{"num_attention_heads": 8, "hidden_act": "gelu", "norm_place": "pre", "beta2": 0.99, "z_loss": 1e-05, "max_steps": 9499}
MLP neurons of a small language model. Each row is named by its layer, matrix (down: output weights) and neuron, and shows model dimensions 405-500. Each number is 128 + 24 x the weight over its row's rms, rounded and kept within 0 to 255. Numbers have three digits each.
A block is one neuron, or neurons of one layer that tend to fire together. After each block is what it responds to, as a language model described it from the Wikipedia text at the highest values.

L3.down1627:150133112097161143144158111094095084164135151126137133118134134143127148131158111096143116127150079127102134117116145118141144147193122160096153127110143143146113090130126137139144177147116137138138172141088118159173125131114188134111123121131148126138111137108169097141086103110150108112
Responds to: Final piece of names

L7.down309:145107158123139171108092159145132113149158097106126147141149097133169108164104115090079123111129143141075170147121116119129091178134115142150161107161124132126137094133135149108107090139120135155153134164094125086136138174108142108132145155169133136089097152138135098071126116126184134095
L7.down428:107132112121116175086111115126101184166122153135146132133116184092108147098094130161143111164111160117086141110134133097114159117110112171114128104096119120134161129128101130178143129149137122089122129121087096112113127122109118092092126122107114115123113144114127130144157150109149098093
L7.down445:086125151134136134133098109118117153122192155136068123149109102153117152121154143119131160131125103139135153086126133132101105126143157147125074106128126114154100141142145155145117146138116157100109153132114142118137135172170127109112139102138153151142100125144118108140114121167103120122
L7.down1005:121144139132080135135110077142089112088153114147143125175140089166123169145132140107120131162148137163163127080148134110123089118127099117116129116122143146133090147107120113158129118137115127093171145116108091127151134115160127127110139156117120107118108087178151100144116145134085120142
Responds to: Name-internal particles

L3.down982:138131179115113118109144150090159091121117118119128118104131146147116150133114106153108119133100137140120148111151170125108143136154175133166151125127138125128153147148138131138135164148120120156107151162105098169149158128106141125154116153170145167129133142122107101121055088099129147122
Responds to: Word-initial fragment tokens

L7.down530:161098144187140104168131100172163134120146154098150125127100097132133122122103133130145104126147138079108121091136137132176136141149125124132145133116156141120117145076142146114101120128139114148127133123133154149126165038132106143114104130149176127132114101124131113155106182132103139144
L7.down1159:168131106161134107166121120142126100151110123152158094119121144135158141118162152118160150087146139131153159057178124091148117135148148113129099136149135135106152107111105132128191157115179130148111130070140112132176136070109127096140179135166134165155109152085127130155067145113111137138
L7.down1185:147173134171148153127155129149100129134147104061119125140128145093082135093098174144103131074086114124173137139134136093143106137130123159111186141076104129097120125122148151112160131136184105138131122121141115147135117128142120148130151139103119157160108121111157090132106112123116129098
L7.down1677:153133150140140168110133111151111145116145160095128133151101114151174107145126133149118156077161105133112117114163106142128012143102115176191159114168081157160075160147119084118110118134116172135160132088125105108106141082117097112159144120151126144075171173133101087166111113181140135102
Responds to: Intransitive verb endings

L3.down56:161113105151121146140146093106061162094111138151145128122139126134126107101100127098161157130140169125120123156160168070149146135119097138122113112095092117148116138121105146128120138148143114127106132107119111118092157151109130152068107139132161163144126114114138126163108113163111138105
Responds to: Relative pronoun after comma

L6.down85:154115159125105134098120124122091128102089111096134102156142136101135123134145106212141138106165132140077134110150144121127127139102108132095145132135123153138159102141136115139156138117111125154130149125153130142117156094134106128126145128130103138166112112168096171146128114158106120138
L6.down324:108137118135105111139103166155108160141120153122089122151101154144093103142121136161123141143118106124111179123148150095115054150127122171113142083124145173127065113082171129141165138070161152123180118156124151103148129154176110158132122115145100134125142161123141128142139169096078133179
L6.down441:128109150111157111138147106102143149122145086124108134138160093119108119129088081140126153113113102130128107138181109156094115123147123111128100127104163154139120125142128127176162168124097117151152123158132126177144104153157123130156115179124192097149150107155140126110104143117138128121
L6.down815:142159098130146121119150101130132163140112112120110140146128131097163162114162095145095166131116117157105173152138103135144114102122128098123147120127166110099112094114156142123135139104124102120125119117102146138115137075146092123140120136133152113139171112149143129133139181123124108091
L6.down997:108135150103106144130135133136103104116112125096171122082113139135103099120151108158121165107153147159136136157097124114100141138144051142152117138163116117142128112087155109165125113090136096083115121134100104119119146055101174102125131131164123088165099155157136155168122095122132125113
L6.down1237:129173116126142117139121138171163162096124167117133173146132135096129146113154159086120099133140123099145145110129146084169142152155140142135098075148166137134133136076079119193142131110142149117133137102097146101121167153103155142144120128133105169119131118157142125107093117145146091181
L6.down1324:125116152176156092138140138142115149122155157107107153138140084093096155145099163149140140128151130098121118143146131142102109164132160178085145151137112081165084132097151113129151102093122147119114136141136059122111125114123128114092115151106114124138116119114136113122125191148130124153
L6.down1397:152134104111132148083130117130101166126146163111124107137167110143106121116146129110113140095176118110099123119130125099127077143112153134112157140083103132092151120115117112148153148168127147119145124115122146088119126233146117153138162122066165111113134125153142145123135138123083130136
L6.down1517:140096125132118143129158123121110159164108151127111126133091134115116129154164123163159144168172121100083128147101129148147156096094144151138117157135126128178170145152104115115108077147131139138122132083144137141154143098115095135140156102175145107099134152118098122130138097117099118124
L6.down1562:112148138119150122121153106129094101157168167131147125139094126134088167148134114116157116096103127101129125158131151117128103133140100111172142169134135118140141149168113140114110144123097105114119112139161139135168090129113120105148091149134115126092140118130147110108151167130127126126
L6.down1578:109137109098078130151112151120168126098116155076155163107123140133103168148146119124113146135185135140158092126139112159142101156124175177112138140094126128116167111119141105142139152115146154128145112128146111148094158154139130199112145108137096121128106154111137103109117121130156112121
L6.down1604:108172133085147165114145107155115084132097109135111114157115131143083141117155089149121123103124120121117145144166146146141116139140116113103145123145100117176149095119121133113143150109176130125134087106118113104148140126132158108141118151138164110120160198160086117100104124146143157129
L6.down1647:134196119142140093115125121146116134148176160164178134100110121152091131182175168161155158172126127120123176135093082132090090125096112169114101132112075152135138136172105121171108131120108098146121107118160110155143113161164098116133138151139125123102118128095124122166126122141135162148
L6.down1662:186108123108142138131154123129089120162108163108160115135125130100112140167164131152101161115148141151064133151113151140173073104103133133140111155135133111165126101132138119141096114106132089138136157160106112147186139158135116152099097151097106085136137132115172143122150122110106144126
L6.down1780:145108128125130143133096132098127145149106132101121149162123123153089161122155148164100083152117111153097145143148160096148093064148130161123130095167113133161139121142189139091122173171140132165096148148129134155151127193121159147094127134101103118123124186117111106138132124109168090108
L6.down2037:158146103138179125146111153166131110153080125103130108083111168083122127136148143076153162137163108137140119118136102137170075148124183137132132159135119188151115110147134162092138114151125147116096125107098113118101099198132111140100103164111143140091106115118135153119130133120135145098
Responds to: Organization name endings

L3.down2031:101119156177140178131120094113116164149145113111114155131107114113166109170139127114135109125109154099117126114113086111115150132120141118125112113146105117119108144168126140179094117136080142130128139125119134163131089152138134110140178071077083122131092120122134107140096120167104146167
Responds to: Names and function-word continuations

L6.down185:101117150104130182125181100107132087145165125151149121099113151103095137103079097121148126138114113097142124130122075130136140116143134106114156131124137115168130116141115119164126130189128091127138141155141085122117109091158161141116107147083166132145133117136112085148183150107131146119
L6.down350:118106134109141151101143115152140169102166130120153136153115109099134119108158135118073145099095143100079099138149124147109121143082069127121189058114118143105161072097079150132117120126119161154153120085133134133133102131140120114117136144126131147126131131127133152115100134134110117134
L6.down756:134131141138101138147141165121096132133089152184192158139138143146123134100121069130150093140123121092100158104115157164085141116140113107122153106129130141076138094151123086151103111132125117153102106101117086146112136107124137125115140111122144158100115110107141091083130134137083136173
L6.down774:151139141122121134140100126113135162119112142123116115166119100092102109174130110141126156147151135109153149134124122138111149118139125100112127125128102147174112167140142134103130081141128148116117105102114133078125142197124159151118134132103116091134151142085114129116154142133102123130
L6.down841:133146113132148164135134132145112097145122156104108150125115123111127145085073144137172183148122104133119109118116118139123102110102139091165101142145124138125180140152155092133100160089130094138149119126133138108105126058127117167096131148127167124140150150136132109125122140126161119159
L6.down1088:164145171153108150138116162123131116104125151127116114103099131094115156150109107098140132118134133135129147136091174146146111150106118129140120112132114127133138140134161122138129117158077105134156106128099141141120115187155133165156112141097133130089130128133127133125136167137123131141
L6.down1104:118115122133138148101103174128152098121140139099178108125117139128117121131109163091116127139151122137130126127121168116123159130118145120089121115149154092138164129132101040119112163129111093125139088097115133159142133131145134187073112168168165116103110124079178077101177147150127106120
L6.down1146:155078132164137109125112123102125148116145107166134117141114141153147166134126162149149137135124128142098119121123124166096109156140120138144139128143139175091151134131159125112110151106134109176140117165142115109187148126098139166179097107114131131161145146116104085108123131134135126101
L6.down1326:129154143123170134108095161111118150144107163104144086125093150136115081091111116147142153123144104106179158154135127138112099132106133132167137083088090136165099150130103148153132135118117075147102113158191147119100126088083145149151088159116157114121106121083118110131150142116121100128
L6.down1381:134145164141140112142129135103132120105118107117140197128154124128097130135117152139139120093090112163095172105149106100127100139126144124131115098138136125123134144101131103148127151166105138123133143162114122160161111147112172147148083138105168151140134097103133112136107161135111106159
L6.down1571:147131123144139137116069121114097101155106151092129124122132129183136118128127094156114119132102138105127116097086125122125126111111133082124148096086136137106158137156091111166128100149083130104100118148125083166144116089152139112103153135125128143096167135122115092106154147123130168106
L6.down1668:132134138140129123120066127136167150134108140129128131108145105126153166134089105120130142040143170126153120135117147165101152141140114130116149153119130149133162129150177072137148109149114144108122112140121110128133133140103116141176134138134130104153135138149080091133149121114092111088
L6.down1756:073137138129102124107132126156127166175126104163134144115129137170107102118103160146134158071110104135078115123089143180178122140091118164139140126128185113106125147115115116170082108154124080130102110152115126147137096105148095135161129111085129159135152086151125150120116163123130064170
L6.down1877:140156166103073131102132122172160095116189180133098116152132115119100128135153126164119191102147160101125102105113148109150183125144118130099159100108128120139157107099108117114099153119106151161113136155109096098146143091142133138126096106143161152156137115126164106080124114137102145125
L6.down1913:108109112100093109110139143155132106156179137137175134113114120169107152133125128125103097149149116173134103097149134088120137111131159104117092141139097135141089128155138107148086116131109065114109156161165138162185115122106131105106157110141144095091102156114131116083118133074142144094
L6.down1981:101142159142073078155070192155102139132137154132131108123108110161118152133134094162143122125126140104147154155147094109149156154127160151150134139101136121149135148166133124124122109167165050108162136147132122154141134065139107172120138112119161140167118128119105088121130117124104121168
Responds to: Relative pronouns after nouns

L7.down151:104165119095144118155139117131176100125151154133118087021142126157112149143107148117170133133139156135108125104124113122123130127111106127115106138151122104114118153073160133149120148096141135119069142119168124115129120143126152121107125168121160127129119095128104079144079156117166140150
L7.down376:100107132106117121147109135101116111125066117109136156121100087160113137136137120131106092120155110150166131124160146139133141184161094161145110155099141159142112071120093120101110149134112134135074090139099104109182160136171123126110067173115128153135215147123143121127139143119140132135
L7.down1080:166113166115108156119119107127114133127153165136090119073096124152145141074107127097151126171144105146151091173162100159151105141130143115098118135155154119103104117170141117113125149141140163085137132148125122126117060133130153142116111146129129148065110165122101129152122134145144122143
L7.down1157:124143111118104118146146114139105102095103137107142118080137094142124109168121087149090091151102127131128171122133138146134176138110172097126106150143146112097137144126137099133106119138122107134133117143122106136078079148151135129139135167113134143180084144087199115105166144144153154128
Responds to: F/C word-start pieces

L7.down193:125164140112127175122130088142108137156121115108111113123115134107162104130109110078109142151137130129099144138111153107151095122108140107125139119148117135152154144104126142168140129135101137158141120114095153124092114146139158129149102167105171141100151133166126140119132116115131124166
L7.down548:106148108110102115134114132148126105125166132148142122117173089137100147162140106091153150104139118137155151098115117146173106118158090149112120092170100160143096139118113130132162160155142120147143094112131138126099155136130137114121130126153133138148113109071139135110080116103089124141
L7.down1030:138094134104146130149132139142123109142123136092134137148119113089148108153174096140092149141139110138123164129137112137134139129102087110133137143116149110104123096129130123131095144127153120178165097117121134159106137116140120091136076089121130143156102177127163202143090146108143129107
L7.down1271:141107159114133188130114163145144098131110129116135164120103121112171068092118110088130077092135123119115148125145124111156122086119101143133148152150123104116107127127137151126114093136151191124137103115154089112145093092150137097137119130135123121106123121085113154113108108108107174136
Responds to: Person first names

L6.down13:091121148184144139142131154132090140145130106159114189127131104120097126139110150092106086133119113113128170162099035134150118108133143121131093133105123114116118143115124151156136093120129148100149129110150119141168097135145147083172117109107173104104130106147140136146066080107086120129
L6.down52:124135156113106133096111142099097138125109160146135132149119122112124134158136100120114134153103166117121156146137117122109105145148135147139110106128104165123131158127093094125146107136151163126163115103063144170141149168195137149133115147128126125151137177137109163139122136146091143121
L6.down570:100145108112141141191149108134073122121140149138137124150115094123132127151108118093124153174144126153098151128168154122154138116139107129105084120146164118111121151120093165157127098132128065072121074141136145108120145116141172136141149144114095117093148133064158123101140130135093088099
L6.down579:117124172152183120141142138151133102146120142123122148123114126144079091146120169116175069116149149130146151149106132140129204139160129111086069136143087112134111171112124111146107101084082079156100084141165091130161131110117164147120099134121112116126152126158165122151092161143110114151
L6.down644:128119101087153109090120168146143112117130162173090092106142100175143135126114128160138129174124127114130086098174134157149206126123130079124116124114100120127116146128125145153128113141115124147108132155122041150126113100117136144163184125090117125126169115103134131098103115152158154124
L6.down692:141078134127164120152139145126131097122134128096127108153168147124138121146134119181119170173139132084128176157142138146112164121174143092103118129123151146113153111150090142136116100091137123089146115108134139115158124153155108153144124105116107123096103120106103166099090098127101157136
L6.down720:176077133154149110104161111140162112122106113113128083142125143097158105149156118136152149135132128148143133156102099141105106128130123123087125159117099155157159102164136175087108120135065103096106152120140147118131130136152108148109149159109169155144101117114184151132164125151119171123
L6.down1009:108099159126131145178170123129119117138122111160122133114155092153173134092140154128101103128121104169096106145087130086115141133125131116152132137148086133149096111158094113081115129115139135126144119184147172117127118130118153087139050145151082129132100137147170131113154151149164101122
L6.down1176:105100115145106139101114074144145138106101130146120153124131155141120123149158133107110136143107148161102121155130100099129131155090109151168137108159162107124178113123149136111195113087147142123132104129145120134127139145139117095160147124148160163124121150154152100145099128158153119127
L6.down1329:147156072126148143123133126168148114142134147127142102132148137094141144136126102142110119154156090140096155143137123164148137159093095125105110120118138089128142105169166120107108107095135076165136089112152121164124101108152119140082092132142140140156143134096129118136116110097153163136
L6.down1333:062160130144108148165133113096121118133143149173108154137126107152142075118174088116127177133143141112123111119115135106133149137121122083141123126101104146133102174118129135095095099120152156171090127184132126163166123167147141108107116117123136138118092137133144157158099143101135079143
L6.down1667:089151138134153114126129212129128133156146092142137121113154089137160093161131131177139098119148170131054137068114142131119141125180127133133123116119112153177141133154161125154134150191132122115097138123087160090132121129124141129121079133121128058095154097146145114110139123135140107156
L6.down1744:133090110128135110107146098144091087133159105155122114152183111141108141147156131097133197166130159095156111094152126142093161123117103122098105117141146124132150139098107121149127137136156099150111106148121133099106135097109160110142117092107113102110131091161123137168122139103125123130
L6.down1803:118156120180120142091111158100151137161113170155141148170135102142140115137113134093123120105086138142124163161113127119155120136122090135117112153140137114119142120118187165104111139131129174144067139092117161120139105132124136100122122116153118127088154127136078135108130103107148122110
L6.down1835:114084136118133119121143131174106096123162118109169112159094135101173108147178139130147142134133104154134148157141172092127143107080136147118115161103111128109128113140157132065115099119140134100098106167100142140150129102170163127136087154108140130133089135152075111134118117137090100082
L6.down2014:130142137163099113120103144112141170149162109105142193125109130145175112128151113170122146104106126132118106132146096103139109094133119082165169127160146153117115154117129118126153125168098106068115103116150123034118107147130097141147113127105111153146136110118114136134128113092134125098
Responds to: Given-name completions

L6.down173:109109152105100143116083139129147105136091160140086160110081133138120123151143076143115130120132137113126112097148116126107129081128110175151139146114099125147134126115156112139135102090147181182117149143131126152133174075123120118139124102165123161134152158174129145130079134078144107136
L6.down182:136107124160083171161127178117162154185153128130146135126128079114108103140174152125130154135120112104143130112094088102138135178114085107116128098127155152124141156127143104141096131122126113130102126113142149108114118144127148152147089157114167147129131164099157109111128118117089114178
L6.down395:136129166107149134109103145135164098136153138157155161118126073130102115128142171135159087116109070139148134153138117090093112141166095117105129093128146160134159131088164132116112143150135136151116128121118130156150114106101138156139115161118161113113101147150134139126142156124190139130
L6.down414:080100075128107165117155132169103145174140112157165149150145108167113133105120101124120110107116098155125131123115153159113128128111101087122127159103121141137154120117116082160149130116129105129115159162133102128110143149112116099099125127113105141127113171161129137105058143107120116136
L6.down584:162106104127130121135133136149104136117171098117167154079073121156121142157096157160166126104165094094123113142104153138093182147182121156139119090163162135153123167144134111125117107158116122137091177153155107149158099127093127119145107119125123120144107124129145123156093134141119131098
L6.down827:141116125141118120111122165134131172140162098142143121086085110083104111102107158128173153131150109105080106133135133141105174121154123116114129114132164131162128146144086158174109107150165178110112104146201111146131161151148130146087157144107102092086082129153115122111136137136111144101
L6.down846:113142175127109157062175160105141134120115102115087154145131142128118143120117089139142148106075127118164100124163151096125124125086136148078127150122187117159158106115162129118156121127129126157117147166124153120125117162137137146154139125102135139066116109156126110132124107169110136122
L6.down972:126127116165080144090166104140076112128120125156122149069111105145138107105148106149114147144122110119145166106149093120144141135101140153148064102156139109129169136146121108069125138161110141132139102156148152131118120110118131124135129143146138180110109147135117118148123095118108122121
L6.down976:157131112135113114082111128200118097120130132135100123112150093157125106133129111100169162128120121143133104115087137094132166149179127118115147074131122151111119137125151127165141129120093043073099146147143134134133134084123130097096155118109119144131118116119132151068128133116118137075
L6.down1414:130114138143117097127127118119101115120133117149111113127106061153118081123084134143137088105084104129136119142130090146156168138118154118155159112161175102106087172064138122086105116094123156169104125131145132150113148147132135132133098115165105177136125151138145168155120111103168148164
L6.down1423:131129148119118137109145159096107118103174130164117130129126132129128124119150106148141137146144141142147132145110132128106120159152153150112160102135167082141120123168109131165142153132149136120141120145133147139115154072117132118097153107145138125136128162087131106175169148118083115097
L6.down1607:169143110135147092115084150125114134163150130114104141090111110167110101123140151110167065113089161092078082116128123142139126072145131123130155111124139143126131118117130123115139064123075122138108087114106137136114119105118112114119121148124122105133072151124115112125141120146106108130
L6.down1682:090107111132124184109131128145103083149122105104144152179154128141156099144114130111147126116125138102118124162103159135107123116117099144135199135132143140141114119120121097195106164117111110111134147126120176124108141142122148129133081106117109122057134136139138107130143125146142116114
L6.down1685:120141115137085128142132147163110122124133177161106164124143092130094126156168126132149157065080129150134090128162139110154127149124068084116113090143147092111147113105120118152085109124118098127138156143132097131136140141091143148141141091140125138144099157153128081112125123122077081117
L6.down1814:125097146123097150144138145121117100135167148103137122154112122097095134127135180136146126131108130111155163078109182141100153087100141139107140130128089146116123132112102130107151124111077119163163103126108129105133085117132135152153128164163099169131101122136110104143116151152136109179
L6.down1864:129140138161119102107152087144145140108153154137131134105125126158139094088099163169177132120148163135134128121148121126123149113148169135127173148140161153132125112129123065122160111128161150128125091144139127108132127145104102133172114149154099133099123128128119104112107120154144099102
Responds to: Word-initial fragment tokens

L7.down26:175155128119078120156087141162194082083128147102147142142121133115167131118113086123134128143182138149100161146137113140122135140167123119148093123101127126128111126133131095137151098112080113092108165115094123126114048066112112128133158141128164146104162137164152099077128134144128120149
L7.down802:161109099130140134158161145131118171154138121103126169110125108162133156120132151108135126131113091107087137120138118113102054135157102147124134126130164084132143086151140156145127107116078138120157164096104127136133115132127081135138068125091145090092147095141118152135168128143104124133
L7.down884:191130126118127121134125116117128099090127119093132139123116117120164114120149112102105139126118142128098185186142135131095000159149144133137130124158094108163164129142121105146150115120098139150134163142138129129147112068140098125171134146134137131135151148183151146142160158134149079130
L7.down1412:164120099146146135161163125114084145111101131134121121140117121130106133123166135131149140098141140133126155116164150109129096155107145150159135141122119116109113141147126122144083151153097104157130111102137100131143151126122132136113096112086157126128175131133134084124146133115080090135
Responds to: Clause subject before verb

L6.down32:126100154089133139158128115170092104099115092140141126129139098113139139125129129127158174119137144129111102146105108119130122141118100125139120145130132123135113102107096116093097119109134140135162127152115132090089123128146163098157083155127123123149138170112145145119159106125126107118
L6.down204:178107122155126106129144142130119101132130143180135081124106138127122150134155164148130159131108112175100137124157140084107142140124118171081132100111185129115121136141115131116109116121114163137132118117147116084129084084118102076135058148142115140137146131128120087113196099124142125139
L6.down328:099127122113131146100081123163152148121098107119082144112114135128150128123095144123113115092138152115135091118165186134148107141137153139091140130106143147125110139110111112125114113117175078112128130089093144117165122119151122132141082167149133118100134139115136088129111162136107099156
L6.down338:123142134128113140152125136160148133132146133115101099136097165128129112100112164131087111109098145148139138162146102147155128132139150149172111150128132162144080147061104128122129123153147133147161116087091117110105150143127144163118112137140152133145143151080116148130131150116157126132
L6.down543:146128130140145105099131097094099137119168151174085113073143104122111142095140158091141143137133127099070163127101151095169166107136156133158127134109132125127138112151133124092124093128108079107118169143139141124137138101159140095151134134126115119106136115109089098094109145157119174117
L6.down580:102077129126097126101174117117127125124141147053168114141131123119159142151103130101096093182120107189153152159141123158148101162134134163126125109139159146143104143117123092127155121113161098160130137123126138107111174130094141091146142125088116137121140076124132124136119143139134119150
L6.down586:133118118125132106121121115152112102093161140103141139121116122110121130118110164128099084124119080158096110107117165102114149145107112114081120177106107155134143152109097132144139109101164121148108135168128151117169125140110126141115086118105151131142128160103113096172107082091189143103
L6.down622:124087159093148151123105116113171133145091096129128105096155176141070160166153113133136138130140142132151127146112101105094111137153164134126104095099156116120089129171124143090105137156155131141125123111147127155115161165130181114116110100142134144094163134110154144115148109121122107143
L6.down759:178122130067154140079144107083120178119147108127116078071139113148070128167128088122109085120093146149165142112161128127112113121122125128091159143105125147145120112153118113161113099169151114122159144169149197096139131165142141164131165143192145105089159114107132114148111125133144122136
L6.down860:123120161074132134137114132109115122146159108126134115097208150176131103139116164132100173113133161098132127167131088155157172076137153108138102127156134145145112116063136154129131128122097171111129130148070149119139153159152130122153123119149112149117128112165136153147165156108134163176
L6.down1362:156158129120150148194134128142126096122122112138120103132114203138146120151133152135142097166167150129122134155110121165151191113095140095146146139107143132127128160111133133129124116146140181189137137102130131138110098077121130149139139105198141102132152118121099151133126118110193121178
L6.down1515:142115156122124125186148146107122107153146146148176149114129108200108123181112106113156153140128143119134091089130119075125150096123135097115170075160141158112112128102109156122174127090147180165129118148142125122145089153156108147111126144141127104103141171114126107117078144106105096161
L6.down1549:098109118152115121173133120147165121156129145152136104098083144151153159166128114151139131113123077115105177121114143114169176082101145121145090155133099085159178132131107113122099141121119105137152094115127132167123151118092154138099141133139102121128136107072105118170156137145097115135
L6.down1648:111120145140177170106160107158108085113137104129086110075088125102114142143165146138103141177146173121158095143119162122135146096165093141151098132112194139102122111146130131137180108143095116134070105119151133116154141117080100083121126138151143133123127120115121162091097113125142111128
L6.down1739:118101144115151166139110161133116119165140199123134125120088121125140135130168116149119177149146170156125121110179131085111073076144116111138146134107121152136125147105111152148107159119136134153090110149140145156132108113138142122121129106154130114088142122106098095110085076143140141156
L6.down1947:106073145108140110154107113100120122148126160135130090081132170140139147108133125093111112157143134144114126133120156118162124127135127160131150159129172148116114109131170159146078123175152101203104162131143158123146123125131135130134094149124122109105152145116080126131082140158124062138
Responds to: Split-off initial W/F

L6.down155:142100118131124127162146149119136128162129120107095127167146112160105191145147117086121160120105122142121147128152159089154118103167119134157129118117157149136141143119141135111142119122106141154118170142130111148157117140085069161168087128127138136133150120101175073116092155134098113123
L6.down278:155072121117130103114081124148124119161093143144127133124091111120174144126139138122160147128160098135092126048141146116158113120102105085090115073167105132173114123144111124110076134132131158143144120145168104127127130132149136137157111141139122103100158146136133140160123135115109163110
L6.down334:106136117128153158133118083128104113158096170123064132107117120149130109154111133104188168166170161111134120119092109097140183082130102143101110121144118136141115119144102140127132135134160132117103123119130138137099109096089155112101093138149113119111081160124091161092098116153194156190
L6.down357:094140092130134125095107129171147100122149079119123122132116128164176136119101145141106128099142113161125110124116078126113128158122162133123116161162143123095163125138142118114140134075111141131136117131112170111087153129176117190086129102095120141147143124097098136119139120167118121169
L6.down629:098122121120124143174116126142101150139146120125169144143120128113116110104134163117109133130148123119149179154158104139158122135096121139128146114124185137147099129149102179106182177103146114173111139104118109097165139099146133136113180154148108136112081136123160152106100158109147151169
L6.down877:179146151180133131105145131154156149108097132139124122157119155113151103070142158157135144130135137119171126104138108187096112118151130152137123113153110118085129166106171082082159111150098082148123115137094128125169149119133139116132088111120113154141129095140163091126089162143119155096
L6.down932:108078167123106153146143143141120126126144164101099167130147106105123112113095124158105150134142127117115079173143134118163114141098119089101128069119156091129166114081108120144112101124092148120083168107125098164122156134104108172118133128117143140094134108156145115140122116132108128142
L6.down1048:143115108102133111128130167150117135094164126124115097141149143116145095102128104122104118108136159129106147151078103117154124124119095119108171129119185080122129143128113122160116148138132147133137152139134111171136172124150102132164077138141125117160113104055121129150167138112124138147
L6.down1090:142071125138155113146111134113105120145119180084114099113097128163125099155140124085158105121149104104108146090134156101082158128145152118119109121169113127150141121140078106123122123067155151153138071134132154096114142070107153127113127124136156108079142160108107145167105174149145132126
L6.down1155:124139133150086126122125136133151129074137162122141139147170143093157122129120099148118112110108095112089181119178097123109146123087116126110119147120141167083145105143154126123142120137146107111118121128123077169131135101198094162134154127134185121147140143098135078137183143113130100144
L6.down1189:147142123139192137140143112108089143152123141117126129124085100159177095101126134170177115155147138116181135116157154101143123170123151144133098132165112125147094137126113128083116129080147128165126119128115122129090085067158140108155094118136177122082137148148143148141104153169131120172
L6.down1356:170082190123137136124108105132151125122132108086103139121104119161174123148136154156162117089139121119107132104097121111174187088143104114108134110136100101112165167114103112146125085110126110146129125110101132108140125119141116132139127083065103166101166088153162109174115137142118151169
L6.down1498:162120143161165107139140124133144100150091150138152112120132137137096147127151161106165130151161159135100135115132106154108088122133169130136087144138127138161128133116112128123142152115122164129130117163158148132118124157100178104111112117145122111105148126118106123134060170142108154126
L6.down1537:126093134102117156146144100106118111169133148099138132128123165150105099122086143134104097131113106100122133090151130129135180141152130116143155138137126122129133148102127104110139080140092073129129107110114137112159142126111147114095127114198122145100143110092142166143094113153145150126
L6.down1621:106121165163106133106135142117140116113112122121128138136101159125095134144131075135138125128135134102099072125156099094145176114155134128167136116130149143123131146071129086138183080143124181110069174082101134146129151168117147155160137114138154149133134091124109087106143129123151127147
L6.down1769:133101170145170130144114092126123131197101118119101099136162109103100133153105124175117113153146091146109108092122151131154171159107123088140117114134176123152153098115141155136148127125146143157127107106168154118123119087120074096135100127096156146100118138156139104140141127080159104140
Responds to: Transitive verb endings

L7.down415:136081150112157155118132161124161128115124171130140109136117137149171107135130160139086165109157082168131125143135131134067144131118144116135133161132155174086102104117113148123110111126148117117132179122110112106117126127114130177140115067146132125134139135082092133160112126147139131167
L7.down473:086179098145158096096132123148129128103101103105135155118131141141120094122146141135106183102121102104124135119137127131104120113156093144093093112080131106118148138162154144128138105120144117193161148138076129137096158121126121156181121123140105149145082126144151155123139099127173147128
L7.down1552:100159085148112102108136133149113116143114170140122139132152114115121165141148149165093146148117161117117160085095149092110122138083126121119141148142135163134135096115117072142150089128144103102095142126090080106121103147169126190167127143148148115126142159164116084089131156150117116122
L7.down1872:142111123090091151140161115143156125133155125141148095098088095153166104127130133157101145141120125108134135147094110119129171164131168154169151144099125114092155113140143126115123109150102151134135093179109153128111109140169125152129137091150102117136140114148179121163111119093139144105
Responds to: Critic source names

L3.down1217:148079126115080118152118117125113104153117157124116111108114105158111156178115123116134115120136100092117164112140180122127114115139150134077108073141100109163118149090111114099129120121150132084105081127154117168137115096117099127111125121151173093155129109114121102111113138146126166136
Responds to: Transitive main verbs